{"num_attention_heads": 4, "intermediate_size": 1344, "norm": "rmsnorm", "decay_fraction": 1.0, "train_tokens": 2005000000, "max_steps": 7649}
MLP neurons of a small language model. Each row is named by its layer, matrix (gate and up: input weights) and neuron, and shows model dimensions 16-111. Each number is 200 + 20 x the weight over its row's rms, rounded and kept within 0 to 999. A neuron's up and down rows have the sign that makes its largest values positive.
A block is one neuron, or neurons of one layer that tend to fire together. After each block is what it responds to, as a language model described it from the Wikipedia text at the highest values.

L2.gate129,207,197,216,185,182,174,225,180,167,180,208,189,236,207,169,225,209,206,203,149,172,237,206,246,210,213,232,183,185,205,218,234,215,196,174,204,205,212,218,204,208,214,232,218,195,223,203,212,204,204,183,176,180,209,217,197,185,177,204,168,200,205,170,159,211,217,190,188,175,243,185,200,214,215,212,203,225,181,216,155,178,241,205,209,204,217,187,205,190,190,191,186,245,206,213,234
L2.up129,168,238,249,197,158,244,207,221,245,234,200,220,210,201,210,191,234,208,172,179,207,201,199,212,224,213,186,201,188,242,215,180,229,191,208,212,207,160,194,184,211,216,219,223,167,229,205,192,177,235,206,170,230,198,226,241,228,224,210,200,210,190,221,222,203,179,213,201,213,221,235,215,208,192,148,213,234,210,175,220,172,207,187,187,182,219,198,206,193,235,207,185,215,218,220,200
L2.gate958,179,221,206,179,204,197,193,197,178,221,203,209,207,189,205,234,219,233,193,211,206,191,163,172,226,205,222,206,193,236,175,187,196,168,238,178,201,188,219,165,185,221,231,219,202,203,186,186,179,214,207,189,202,198,218,194,206,201,196,164,211,211,223,174,228,187,181,231,184,190,210,168,187,243,193,250,173,205,189,209,162,216,180,175,171,219,183,214,197,170,217,179,216,194,211,214
L2.up958,177,162,179,197,213,185,162,252,198,210,206,222,209,198,187,197,186,199,185,224,189,210,190,227,183,198,238,221,196,220,180,205,215,230,153,228,187,172,192,209,206,209,199,206,224,168,201,181,194,209,185,203,226,203,177,196,209,192,204,180,217,200,244,234,197,197,215,186,244,166,204,194,211,206,196,178,185,215,204,204,195,241,193,165,199,216,197,220,189,211,200,191,170,203,245,226
L2.gate1113,210,167,195,195,201,220,171,191,193,186,208,225,193,200,241,198,204,217,165,199,217,186,178,228,211,162,231,216,210,188,195,207,204,179,172,197,177,223,215,197,198,184,209,233,175,172,179,181,230,228,213,208,189,216,236,204,162,201,211,209,187,198,199,176,174,213,191,182,224,198,205,144,190,214,190,237,197,188,174,204,174,164,203,175,191,198,266,215,207,185,197,190,226,221,214,179
L2.up1113,182,218,229,205,171,243,181,206,188,156,167,198,198,225,202,181,201,191,197,213,172,225,179,211,175,194,193,186,199,196,200,207,205,204,171,174,192,212,150,224,203,202,206,171,188,195,197,209,244,254,211,212,189,195,232,187,215,203,206,190,204,212,194,179,198,204,207,255,191,194,188,151,225,190,164,193,223,232,197,185,187,165,217,211,201,181,187,210,180,204,189,203,204,247,192,168
L2.gate1222,216,215,201,192,205,154,189,216,197,200,219,191,194,205,198,190,221,201,249,179,199,225,214,248,175,193,226,206,225,221,187,148,195,187,182,167,207,194,198,216,197,209,230,200,211,224,202,233,199,212,181,184,215,187,203,177,202,181,196,205,212,208,190,232,192,193,205,205,190,195,222,204,205,174,179,249,180,226,210,201,209,184,177,199,204,187,188,250,196,184,184,180,167,225,249,203
L2.up1222,207,191,171,233,203,196,170,185,162,230,210,204,213,176,180,246,207,209,159,200,207,208,202,224,232,216,197,192,206,198,191,184,211,213,185,200,195,200,213,206,195,204,167,167,194,212,220,203,192,213,175,214,240,203,222,230,208,181,202,227,205,217,186,226,212,208,192,196,202,205,223,169,202,213,223,225,195,205,220,209,187,214,184,199,215,224,197,165,174,227,197,221,207,192,230,180
Description: Year-initial digits

L5.gate155,191,204,211,198,234,199,217,190,188,163,181,153,160,219,197,207,200,209,221,192,210,191,245,171,224,161,200,187,190,206,212,176,201,176,209,157,236,205,157,205,189,190,181,172,225,213,233,178,178,234,188,199,175,239,169,158,217,180,209,214,162,192,190,190,204,185,208,155,214,194,206,203,202,189,185,240,219,195,183,170,185,219,211,213,167,233,185,234,209,207,204,221,196,165,195,203
L5.up155,181,210,213,194,213,194,175,193,188,189,197,193,196,204,211,193,204,221,167,199,184,195,183,202,134,199,178,222,202,247,195,163,198,199,150,184,235,171,213,187,194,190,195,200,206,202,187,239,167,228,207,211,190,199,238,180,187,169,191,222,201,246,226,192,195,218,247,200,183,219,206,195,156,232,171,188,205,237,210,184,220,217,217,182,177,223,152,196,198,214,249,204,199,244,176,205
L5.gate163,185,224,199,174,224,231,206,177,213,157,174,198,172,210,187,190,212,233,191,181,177,207,254,180,204,209,195,169,154,183,186,170,178,166,153,185,194,196,188,185,218,202,220,212,219,224,210,189,225,196,212,211,210,223,208,258,204,211,201,191,209,207,203,211,208,190,227,192,202,218,212,169,160,205,202,212,211,206,169,190,185,199,194,213,205,184,205,196,205,180,207,185,193,175,188,192
L5.up163,175,190,223,218,150,199,196,174,196,204,217,134,158,189,225,194,199,236,218,223,187,212,187,196,195,223,182,160,188,210,180,199,198,231,223,199,189,207,213,212,199,174,186,182,217,183,205,211,207,202,199,183,213,234,206,243,223,185,190,181,198,212,187,214,177,216,191,167,202,179,209,197,219,195,193,220,201,171,167,185,204,187,184,213,187,207,201,215,204,171,219,206,178,211,171,165
L5.gate558,205,180,212,202,220,190,192,181,181,210,229,200,192,192,193,202,228,173,184,179,206,165,163,243,224,214,223,224,212,190,216,207,204,216,215,219,222,191,189,184,196,220,204,189,198,200,240,216,161,228,189,183,219,217,183,206,208,223,188,223,192,201,195,188,196,225,193,219,193,208,190,174,202,229,209,213,220,202,238,189,159,255,191,245,184,184,200,205,179,204,213,220,218,216,222,189
L5.up558,205,220,212,175,228,197,179,193,185,192,192,212,207,224,200,178,211,217,196,240,199,183,179,206,195,182,238,218,229,194,201,228,173,187,189,158,159,161,204,182,243,193,206,209,201,228,180,183,186,219,176,195,208,185,176,209,215,168,233,220,236,186,178,212,191,186,211,176,188,230,206,185,221,211,198,192,232,185,196,188,211,193,208,206,161,194,208,201,197,179,191,177,207,204,191,171
L5.gate881,193,215,225,203,214,190,176,212,204,197,189,189,215,207,192,188,191,158,214,233,169,202,199,176,194,175,179,152,215,233,203,193,187,213,191,204,215,166,194,165,225,219,206,222,224,202,189,210,196,167,195,184,167,185,179,203,188,217,202,236,186,178,229,212,191,195,213,224,213,188,232,212,205,202,175,213,197,190,204,176,200,235,174,193,214,194,180,205,182,183,182,226,187,216,217,170
L5.up881,189,197,209,189,207,205,213,197,205,190,197,192,232,196,217,207,194,218,192,210,202,178,182,199,182,217,205,178,221,243,207,206,187,193,214,201,169,237,166,195,227,243,198,228,135,218,196,217,205,247,213,203,238,203,226,221,179,169,211,164,177,200,226,184,202,226,223,191,199,193,176,183,180,207,222,223,182,153,221,174,201,184,165,213,175,199,229,195,186,194,202,172,211,177,206,202
L5.gate957,218,186,240,204,205,155,198,167,200,203,206,188,177,216,213,275,207,206,189,200,209,242,194,183,198,211,205,146,222,247,191,200,155,222,192,190,181,192,205,210,205,218,177,197,199,197,183,194,196,212,213,185,190,192,200,186,194,229,204,183,189,188,205,171,201,184,244,178,237,216,178,215,191,227,207,214,184,181,229,236,204,181,230,246,199,208,211,205,187,195,211,200,191,186,167,187
L5.up957,201,192,206,197,199,184,211,196,171,182,172,173,209,189,233,155,238,200,198,202,196,196,177,186,210,211,195,172,213,191,209,217,216,178,183,207,200,190,235,213,224,247,195,187,164,204,213,215,220,230,210,195,186,185,203,215,234,179,210,192,189,209,204,213,178,195,176,224,199,187,216,183,207,215,187,166,217,191,209,185,196,210,207,174,199,225,195,192,206,188,189,195,176,176,199,193
L5.gate1188,208,205,192,221,234,171,221,202,209,204,196,194,220,183,159,181,214,229,217,211,233,217,192,217,200,177,187,160,202,197,203,216,190,223,223,177,217,195,209,222,181,168,196,191,176,209,185,178,201,193,212,208,191,158,200,195,210,177,227,211,202,208,206,201,198,214,202,185,213,219,207,197,208,208,172,200,161,212,234,199,217,183,196,245,191,190,175,196,191,193,244,210,222,163,178,168
L5.up1188,195,180,247,214,240,180,198,192,196,192,195,231,211,174,200,205,166,206,189,233,182,191,188,214,224,203,197,204,217,214,214,185,191,216,190,230,195,225,185,217,221,208,194,184,215,201,201,203,229,232,223,209,228,144,186,181,195,176,223,228,177,216,204,212,183,204,218,172,209,209,259,191,189,233,180,201,210,201,205,204,207,227,195,207,218,179,197,196,186,189,209,221,191,207,192,217
L5.gate1297,215,180,182,213,239,196,216,205,210,227,199,174,156,237,180,205,174,197,174,208,244,208,189,173,214,182,186,167,162,196,214,170,184,178,225,212,213,190,156,209,195,207,194,165,203,214,225,209,172,214,183,239,200,208,235,223,212,181,208,194,207,185,258,188,227,185,213,196,211,152,195,190,174,238,197,206,192,185,196,209,178,212,200,212,194,148,196,205,220,207,194,218,156,225,216,166
L5.up1297,204,205,223,206,216,224,184,188,191,193,214,182,172,191,237,200,182,183,184,212,234,200,190,206,212,158,190,181,192,187,195,210,216,219,194,186,187,215,188,192,199,170,182,194,186,189,219,195,200,177,197,161,197,191,201,193,196,181,195,203,216,206,219,181,175,196,196,189,190,221,211,184,185,201,191,209,175,210,195,194,198,213,178,212,189,178,213,194,181,200,169,175,195,186,203,178
L5.gate1321,186,205,184,185,262,212,202,215,161,207,211,208,225,194,179,181,200,188,219,219,232,206,181,214,192,224,198,228,184,190,177,189,204,237,238,195,193,202,196,178,214,228,170,209,165,171,222,239,199,203,205,216,220,223,165,182,203,210,233,208,177,250,217,255,174,220,184,195,201,196,209,198,187,223,206,240,158,176,172,178,222,198,212,191,210,193,214,240,168,223,207,165,214,184,242,201
L5.up1321,190,200,209,176,204,201,205,192,185,183,203,197,185,196,193,203,188,191,180,140,240,193,149,194,209,186,216,191,213,235,225,157,169,195,204,243,219,231,197,223,241,207,210,233,218,206,210,232,195,215,204,240,226,219,201,189,230,195,186,210,206,170,185,200,231,205,193,197,218,228,185,157,201,210,231,208,172,156,213,200,215,220,209,169,237,183,200,162,188,216,155,190,197,189,181,191
Description: Final digits of numbers

L4.gate33,203,196,196,217,206,223,199,226,243,201,220,181,227,215,184,205,215,200,198,177,191,206,213,208,169,190,211,186,215,223,221,176,214,198,195,181,176,176,217,218,210,212,184,248,203,176,208,205,196,204,198,191,224,189,222,181,188,208,232,201,162,207,229,210,187,182,188,186,212,189,216,196,212,173,189,184,212,192,200,189,222,224,186,217,196,194,198,229,215,181,214,188,185,154,174,193
L4.up33,201,245,147,214,216,214,194,210,160,190,220,204,196,166,217,203,217,163,189,179,208,196,191,181,223,202,220,222,191,237,198,201,182,188,166,198,230,196,236,245,210,188,198,192,186,195,208,197,227,196,215,190,210,208,223,224,231,174,195,176,194,198,188,220,203,216,229,197,216,205,229,197,198,182,197,176,185,198,228,212,228,218,180,212,203,207,169,198,222,176,202,210,183,196,165,225
L4.gate1336,187,185,188,219,230,168,209,190,191,180,205,171,205,194,209,158,206,203,227,229,228,177,214,188,197,203,212,146,207,227,178,197,146,251,202,179,187,226,240,226,216,154,224,195,198,207,219,192,192,202,192,239,247,148,204,216,237,193,217,184,198,187,211,195,183,181,214,220,204,193,204,215,187,184,209,192,202,187,195,184,185,209,196,203,171,188,196,140,186,196,204,238,186,212,185,143
L4.up1336,215,195,213,179,227,216,177,184,188,217,190,200,217,233,208,194,261,180,218,216,222,210,186,204,150,158,194,229,205,211,209,222,218,211,192,190,179,249,212,245,189,186,202,193,212,178,215,233,196,219,213,197,191,162,239,209,205,200,210,199,198,228,197,233,179,185,246,180,165,190,219,170,175,206,188,188,203,228,243,208,201,222,218,194,211,156,206,213,219,193,198,188,162,181,191,203
Description: Closing digits of numbers

L4.gate117,191,210,194,160,204,203,207,175,214,168,200,199,195,203,183,196,224,209,186,194,234,202,157,192,151,175,204,197,191,206,159,176,198,203,190,200,233,189,216,200,218,216,193,203,198,174,217,196,194,157,201,209,199,197,196,186,174,205,189,154,211,177,207,216,166,183,185,213,219,240,184,183,245,204,229,183,183,177,204,199,221,209,194,181,195,246,202,212,205,224,216,213,185,213,237,215
L4.up117,203,183,228,209,189,199,153,232,204,182,229,187,199,197,187,189,222,186,200,215,149,185,163,188,166,171,202,217,182,175,189,255,206,193,203,206,202,185,169,189,190,191,185,203,196,215,186,212,218,198,209,188,175,186,197,196,190,220,172,204,182,213,202,191,196,192,206,206,211,196,219,220,173,225,160,217,221,174,214,213,226,174,225,166,212,230,208,209,187,212,222,202,177,220,209,217
L4.gate1056,202,235,206,173,160,222,180,234,188,209,210,187,166,177,157,202,191,189,203,201,207,229,217,216,257,185,205,208,176,195,169,197,200,176,198,188,200,188,201,209,186,206,178,211,176,173,202,250,177,183,197,177,190,211,234,236,200,176,201,189,197,202,216,220,192,202,214,207,207,171,196,194,230,213,218,210,136,163,219,155,207,233,210,164,195,189,208,208,181,220,193,189,207,201,198,203
L4.up1056,180,207,171,190,209,186,233,203,201,184,207,227,212,210,214,231,198,223,193,208,210,227,168,234,180,198,171,204,214,217,178,190,216,216,235,228,187,232,226,181,248,228,222,236,170,219,183,210,208,187,227,209,194,207,191,206,200,219,188,188,206,236,185,247,215,174,212,181,198,202,219,204,178,171,158,213,189,189,212,216,201,164,246,204,227,176,178,219,182,215,172,183,205,194,215,198
Description: Year-initial digit 2

L2.gate609,192,190,215,210,189,231,215,199,228,182,177,176,207,215,210,181,195,185,201,179,212,238,179,199,182,203,193,176,214,221,191,194,204,180,199,221,162,213,238,196,203,219,172,193,194,189,211,196,245,187,189,224,229,206,217,191,192,193,177,231,178,201,190,228,167,167,241,209,169,210,179,215,218,188,220,204,226,221,190,216,177,162,194,219,206,195,156,206,191,225,185,196,200,222,203,223
L2.up609,239,206,211,213,173,177,168,206,206,200,183,188,191,183,198,195,187,227,209,158,193,242,187,214,179,199,206,187,188,200,200,205,196,181,200,216,205,215,190,190,182,218,208,200,169,197,220,180,224,194,176,225,233,202,201,205,200,209,214,172,216,205,176,180,208,201,162,232,215,198,226,222,213,167,180,215,167,166,196,191,222,193,203,223,193,185,226,210,186,229,215,200,225,207,208,179
L2.gate874,201,228,176,214,191,212,176,166,209,171,171,211,248,180,173,181,218,174,212,181,202,180,180,153,190,232,231,183,238,195,193,194,209,227,192,208,194,195,211,198,206,169,208,202,172,187,202,218,207,203,178,228,187,200,212,206,241,176,187,232,212,228,219,242,174,236,213,229,236,177,170,199,196,193,199,176,194,178,177,198,201,200,212,207,204,209,201,183,212,189,227,207,214,196,190,189
L2.up874,168,165,191,203,204,187,178,208,186,197,190,174,199,178,191,196,198,226,225,208,174,180,184,180,164,202,200,165,198,212,199,201,222,226,179,172,204,174,196,168,228,211,203,216,193,214,195,229,237,174,214,201,214,207,205,188,207,182,196,198,219,215,195,185,167,228,204,198,200,211,168,197,204,218,197,202,210,212,176,216,180,187,219,236,195,234,203,219,164,236,191,191,215,201,181,182
L2.gate1207,209,172,196,198,190,201,181,190,212,192,190,169,182,202,171,177,217,220,202,217,215,177,207,211,151,193,199,214,190,235,194,185,187,171,206,217,189,203,171,207,196,238,204,177,186,214,191,239,195,180,208,200,212,198,231,192,211,237,219,207,212,189,201,200,178,187,181,220,184,224,190,225,159,202,189,165,185,219,210,222,193,226,205,205,236,211,222,221,224,207,198,203,192,199,192,244
L2.up1207,208,201,199,164,187,224,197,234,198,218,212,231,199,207,179,193,197,189,188,213,197,219,240,238,170,216,224,157,168,197,148,192,197,212,225,190,176,188,211,171,161,216,211,191,164,182,182,192,178,209,211,218,212,187,203,214,171,222,210,207,235,191,197,209,217,217,176,200,189,175,220,204,190,176,188,233,203,167,185,197,206,212,230,230,216,195,195,226,168,201,228,215,205,221,202,177
L2.gate1267,161,220,186,191,210,217,184,201,201,218,217,198,220,224,195,153,186,210,211,203,173,192,183,184,201,211,222,205,203,190,252,213,184,177,194,208,198,188,194,205,192,203,195,177,146,169,210,209,210,233,208,156,193,212,249,205,208,188,222,209,220,188,195,203,177,195,188,190,204,225,185,231,175,185,193,216,200,192,233,236,200,226,230,193,224,187,210,213,169,180,189,252,187,192,187,201
L2.up1267,205,206,214,209,199,181,238,192,180,202,203,181,182,221,201,208,202,187,198,239,187,192,217,209,198,220,217,200,199,167,204,199,195,161,168,197,210,212,161,188,207,190,208,231,176,172,197,232,217,218,220,199,219,200,191,198,199,196,226,221,216,208,206,192,155,182,220,219,190,191,253,215,183,242,226,199,223,245,199,192,183,211,195,183,210,171,200,204,181,218,179,213,217,198,200,240
Description: Title-end punctuation

L5.gate11,184,182,218,212,180,209,200,224,189,216,196,204,184,195,203,199,218,220,161,196,200,211,194,192,212,191,216,209,196,230,158,218,199,159,186,207,198,201,190,187,219,226,197,187,207,205,195,209,202,210,184,238,214,180,209,204,174,221,236,202,194,206,208,227,191,184,189,190,181,204,201,194,161,193,176,212,191,219,181,165,233,204,222,208,198,210,218,198,238,210,213,191,186,236,208,211
L5.up11,205,200,206,173,173,205,201,203,170,199,209,185,196,175,195,182,259,188,185,179,219,188,204,222,175,183,217,188,175,232,150,177,233,205,193,190,216,225,186,201,176,207,232,186,156,195,214,221,196,192,204,192,199,212,204,218,224,197,217,195,215,182,179,226,190,198,214,193,223,201,188,196,158,214,208,184,187,193,209,193,196,196,194,172,190,205,165,227,206,201,191,225,213,179,214,215
L5.gate446,179,208,170,199,252,186,205,184,211,227,191,204,193,179,197,211,201,205,228,195,217,210,214,190,178,211,240,234,206,191,197,244,196,208,197,202,191,211,242,208,209,227,203,197,174,200,181,191,199,226,168,241,200,209,193,203,203,181,187,183,238,207,217,183,196,160,233,199,186,198,239,202,219,215,185,222,167,222,213,174,204,233,224,191,184,182,184,213,198,191,187,200,225,224,209,239
L5.up446,206,203,215,159,215,200,226,200,227,216,221,186,191,182,194,201,232,185,172,208,192,193,231,205,197,192,225,222,187,216,162,202,203,233,200,236,204,214,208,196,189,203,215,192,197,195,146,220,182,224,183,242,225,185,227,182,169,197,190,205,220,240,206,166,201,185,205,225,218,197,225,229,198,209,188,244,214,198,212,175,164,195,204,189,218,184,203,207,208,212,204,194,256,176,215,213
L5.gate592,163,198,196,208,239,166,201,187,210,206,198,196,211,175,183,197,202,163,228,145,205,187,193,173,207,214,181,192,169,225,193,153,190,207,208,225,169,231,226,232,188,197,188,167,176,157,174,194,177,207,221,199,170,219,190,185,177,203,261,168,204,189,252,227,176,201,242,163,187,198,212,215,195,199,167,183,201,215,222,218,232,215,217,179,174,202,230,239,202,212,194,197,220,226,190,208
L5.up592,233,198,198,186,187,203,215,202,191,209,191,211,156,174,194,188,192,212,216,180,221,218,168,206,197,179,193,215,173,199,165,186,210,210,217,255,235,183,180,194,208,175,192,191,208,223,248,202,221,203,246,217,176,199,219,215,241,194,182,201,191,179,163,201,204,221,184,195,193,243,187,188,194,162,206,212,173,218,233,220,185,212,188,191,222,207,222,235,195,213,181,186,206,234,221,160
L5.gate676,206,211,211,208,181,222,191,221,213,185,191,200,194,196,189,209,237,170,180,157,187,220,207,221,188,205,194,198,200,216,160,169,178,200,199,182,187,226,207,151,199,193,163,173,203,171,186,200,160,198,200,236,187,176,192,197,204,199,233,219,212,207,199,208,194,190,194,197,205,166,186,214,205,234,182,196,196,183,247,177,204,193,242,159,214,154,211,189,219,181,184,159,213,206,170,205
L5.up676,193,175,230,186,220,242,195,199,223,206,175,236,232,208,209,173,162,186,190,193,207,178,226,168,184,195,184,230,176,176,179,204,204,194,177,179,254,202,216,184,203,214,204,172,204,212,200,200,187,200,220,229,183,189,182,170,178,210,186,143,201,201,186,194,182,177,223,238,233,217,201,206,203,248,224,211,219,200,209,213,170,220,216,201,197,216,182,222,193,218,176,177,234,234,214,195
L5.gate937,195,230,172,197,221,174,198,253,192,230,229,210,216,221,224,189,214,239,204,203,231,229,183,137,199,207,246,182,211,221,192,202,214,192,209,172,163,190,177,171,213,219,224,202,209,209,205,216,196,183,197,217,204,172,211,226,196,193,247,178,214,206,209,252,195,224,205,207,227,193,210,187,213,203,239,180,187,194,205,199,182,222,200,185,208,208,211,220,214,235,188,226,197,201,215,215
L5.up937,217,186,174,177,188,161,181,202,169,209,186,156,191,133,210,178,172,213,199,220,215,211,181,165,221,189,178,201,175,220,196,209,185,201,237,187,218,207,207,192,178,184,205,213,174,182,231,183,209,195,201,215,187,183,202,221,230,196,195,194,184,215,191,204,215,191,211,182,226,190,186,189,194,191,181,214,215,205,206,203,204,223,215,201,202,184,204,182,239,216,205,171,208,225,195,214
L5.gate1210,186,220,188,199,225,184,205,173,245,209,215,203,208,178,204,210,229,196,205,199,190,195,231,228,207,197,202,220,174,227,204,199,194,179,215,227,208,242,235,242,225,179,221,172,212,200,174,228,208,236,210,239,190,191,204,216,211,190,179,182,237,211,189,222,207,172,204,208,206,188,219,241,224,208,199,216,212,185,207,205,169,206,197,191,224,189,183,203,202,196,215,187,217,186,195,207
L5.up1210,205,220,204,147,222,198,223,164,223,212,174,185,201,235,180,210,205,202,172,163,201,225,196,246,187,180,207,215,226,230,190,225,204,193,228,204,198,214,202,224,205,167,194,203,236,192,164,209,199,200,205,221,250,195,203,199,214,175,192,198,190,188,210,211,181,177,165,172,229,224,198,223,223,237,196,216,192,181,182,198,195,193,182,191,175,198,226,208,180,215,224,189,201,193,218,218
L5.gate1250,250,203,202,190,226,224,205,197,199,204,230,204,195,218,206,180,169,203,183,189,234,200,173,203,187,225,193,205,220,187,235,197,186,194,207,220,194,195,206,190,198,165,193,180,200,212,214,197,210,205,190,204,183,237,206,230,213,178,200,174,216,193,188,241,238,168,202,189,204,197,215,219,193,204,203,170,168,200,216,202,223,256,244,207,200,202,217,227,223,181,207,204,214,175,224,217
L5.up1250,213,223,197,187,210,193,199,201,235,187,179,225,174,223,209,172,244,186,189,180,211,229,185,200,160,180,231,231,188,218,178,190,211,177,185,173,213,178,203,201,183,196,219,191,183,201,183,224,212,197,214,206,186,194,210,222,175,195,202,202,217,238,213,224,211,213,231,182,175,157,214,200,207,195,208,176,209,180,207,206,229,183,200,208,199,159,206,208,207,191,201,199,170,208,189,192
L5.gate1263,206,184,180,200,176,180,234,201,218,214,198,226,216,203,207,197,210,195,197,206,244,186,219,239,188,212,187,202,198,232,197,209,204,196,212,237,232,216,213,214,166,194,198,205,203,198,209,211,185,186,198,214,225,225,206,202,219,218,210,189,188,187,207,230,214,149,161,206,184,189,218,209,221,240,195,243,163,161,192,175,205,220,215,211,165,219,196,194,191,236,214,239,231,206,217,223
L5.up1263,153,195,223,198,191,227,235,197,202,180,204,182,192,233,198,211,206,195,202,173,202,206,186,187,193,201,195,176,181,223,216,173,238,183,242,205,184,193,218,142,189,209,223,208,197,190,195,177,224,182,208,191,232,207,207,182,204,201,259,189,215,233,213,211,220,210,183,179,204,223,185,164,171,213,197,179,220,217,202,197,208,195,204,204,188,168,178,227,203,238,183,212,213,177,204,225
Description: Year-initial digit 2